Part of a small language model's weights.
Architecture: rotary positions, no biases in attention or MLP.
MLP neurons of a small language model. Each row is named by its layer, matrix (up: input weights) and neuron, and shows model dimensions 229-420. Each number is 128 + 32 x the weight over its row's rms, rounded and kept within 0 to 255. Numbers have three digits each.
After each neuron's rows is what it responds to, as a language model described it from the Wikipedia text at the highest values.

L2.up1870:152062138109140159126110111123161073193118152044149136118114198124161176127134134150127139163091094138146136097150109092115121157161102122101190152134145111138139168128152085139104149120169111131125101121154102083114164098113130138163190142095192125123100107106151134106163104104109151060144179173140144096145118071153141082139131130122169143077129035172133097103138094164085117103134139069198071130124065156099200102139121153148135101146170132183099124138083087098147060130112110084185098203117121147141123103192118106103065091091124174135123144139147104113070116072144125113
Responds to: Word-initial prefix fragments

L4.up1929:120150163110127080151177147133194180089118114118096126147123141096101157107220118081116103144134167113066090109124105110105130114126158133115153183164124123142140185149133117112140119151167060147164153131063133210088151137115105119182145121136076115142181128142182089052058184156147186076115113127134165062141129154132115127114148102166148133146107156128098164104122121097098160162120109152090121078087116129126131166130155139109163149160140104110095136121173135151097112203115086082125126112147116160218143136165132123111061084129149158135173108098127157106162139127170198191
Responds to: Word-initial subword fragments

L2.up1438:128159129123097099128172185137178159153066160120101111077143141205147105123085189130109137079147135140153142107082119144125120112088130103113123154135162077121081057150116121068126100127174148080135148157102116103148165127121081129094170109157121114136151114084218118166108155048154104079117121173137135094183126134115136079226061131199156105112152080177173106115080155190126154084141133154164121171200135016110123118117118145127090074102100120101133154119120081140109175147136156155136072160156152125132109139149140148112152127097159091146124114082150178148166147091129109133
Responds to: Table headers and list items

L3.up1337:083161117143154178158159143191148120050200142128163101164141107097085159190077159158170167142107152127133124064197152090122125127163147152115081178185125103103144117078110133122121129108110170096097108157176162077128153144057125087151133102142195086108130175091181144133133091113153121129084107125127118107122121131160120058067106153142130119127113082159143210117128190087159073111117143081103172113098168151184141155082154129150108136164120141117107151130068105126143069072141147121123142138142151172041154150115081100151141167156122128129149137122155166119158095127144056095
Responds to: Numbers in tables and dates

L3.up507:118163165139138059145097107106144079117130143124135115119170051161117084124144085125160130131179109142150130092183104096130156107026141133136107120151124148161110126165060092096151107150138117158145085060101131147111117117162108141115145138118130131141105211139196102135145067115162174090123083049143147141167120114098107180154132137128154106097141143125139144117083097137149168136135165153094175105158147107141129130103131140119099113149150139152141149135111134134096190073107127126207160175095108095151109116178103105125186123098091142163086130086159135115088146124068058143
Responds to: Leading digit of numbers

L2.up605:156171066117156166075098161162118132142116086129130147095151096116122122149176135150151167150144113086104137154187134124197066143125083145127160120139162087118161147107081092169127081119113138158123077096102148104112102207179186067094096155128117184090107201099158134042122101128128149151127134117134152169147123129134112144165189128145074116136094160152117053149088190091089097160147084069149135102070137168120176107137125117122131109085138189119140118090125087077166081123092147126121136074114042100181115120112104139181173145146149179104090175151059120154166171122104062125
Responds to: Table digits and over

L3.up2037:121136127116143123127175165100122122126157168109185136151099158151122099098189144115103111093152080154103147147063137088139184119123079109140157173130088116117159161099102123131128136158142181132193126118091115153106155151215119085160122158122092130130101136084073104179175092132105093095151158139111147128134106157161133147120132130133159053042131133138145126135085120118172139173110116112147113125178136105078096134118141151165146111125142105151138177117104147081085173106110191084073096146149115091116142094175196124093110142155161165078149154159129124083129131115203110112
Responds to: Table row line breaks

L3.up406:205122168129126188053096174060081152165092112116140109102160143181171110144162113096143100155145164131132126145083126091123200160186027124124094115068087151133155132111140099114136129092108166114157124038156153242146127136122084089118168153128142147148123119117093126158153124107104060162163082088154163111081101125138126141138118128099156117152163144117132135137114116067122109101124119101106099114094067140109085124126129147110131125160129160105121101134149071160123135161097084174099075118087106091129100129150160139143158155186158174109152158173160128125087145141169099120
Responds to: Word-initial "re" prefix

L4.up2945:129121123125098103151141158175118139144123187110119130154157108145082133184195111208123157181167136143169140129135124107188083152121091154126134096097120174135106129098170121101168133161124153134162155136113128166139103164112142179128123138112136145169126121134124119130079128154138135067090137109161119108079158089157119141096097131085159140155099120115082109105110116090159195095126216152096139089123135132162105177108137141129185144181164098086124110114147092147112178173147149134145171108140065102147201187117105129215101097151126081133211172150188147162106033103147134204
Responds to: Table cell value starts

L4.up2302:107128131144152121109210178124172120089163146134113101080088126092158160164169151126109140133095111146138129130103115090174212117190168131143096099117162160156094091061186040131131118115158117153081076125174162180107141085207190138142133132135144100146223079097138150104122174156099135090082156109155132096060091160167150103082128100090114161147129140108115137175195155119124058198153151123122112167114136111128130067101129142255230154102166134103105130063092131158148103058148145146087073113153078135117111120121092141154111168136130122114098127168169150140170143099092142209
Responds to: Digits in tables and dates

L4.up1516:135153205091107167132090112149127136123137101132062114099133131073119111125163153123168102125122153078141109117132154065128123094207092165138151167100099172113121126117134108145151112184154142086139089140111140104112110067128090087089119112135105147162091094140071162106131087198139103141127097130154184172134152092081209133148124145119107081163105107089128175102145100115128114102091110152144119108122123143125101100104116121149187117129126120062109135139170163204116150111153108141161089123146153072099122117137100105082125103129068179071167167107136152095148165109133076151
Responds to: Mid-word pieces and row-ending line breaks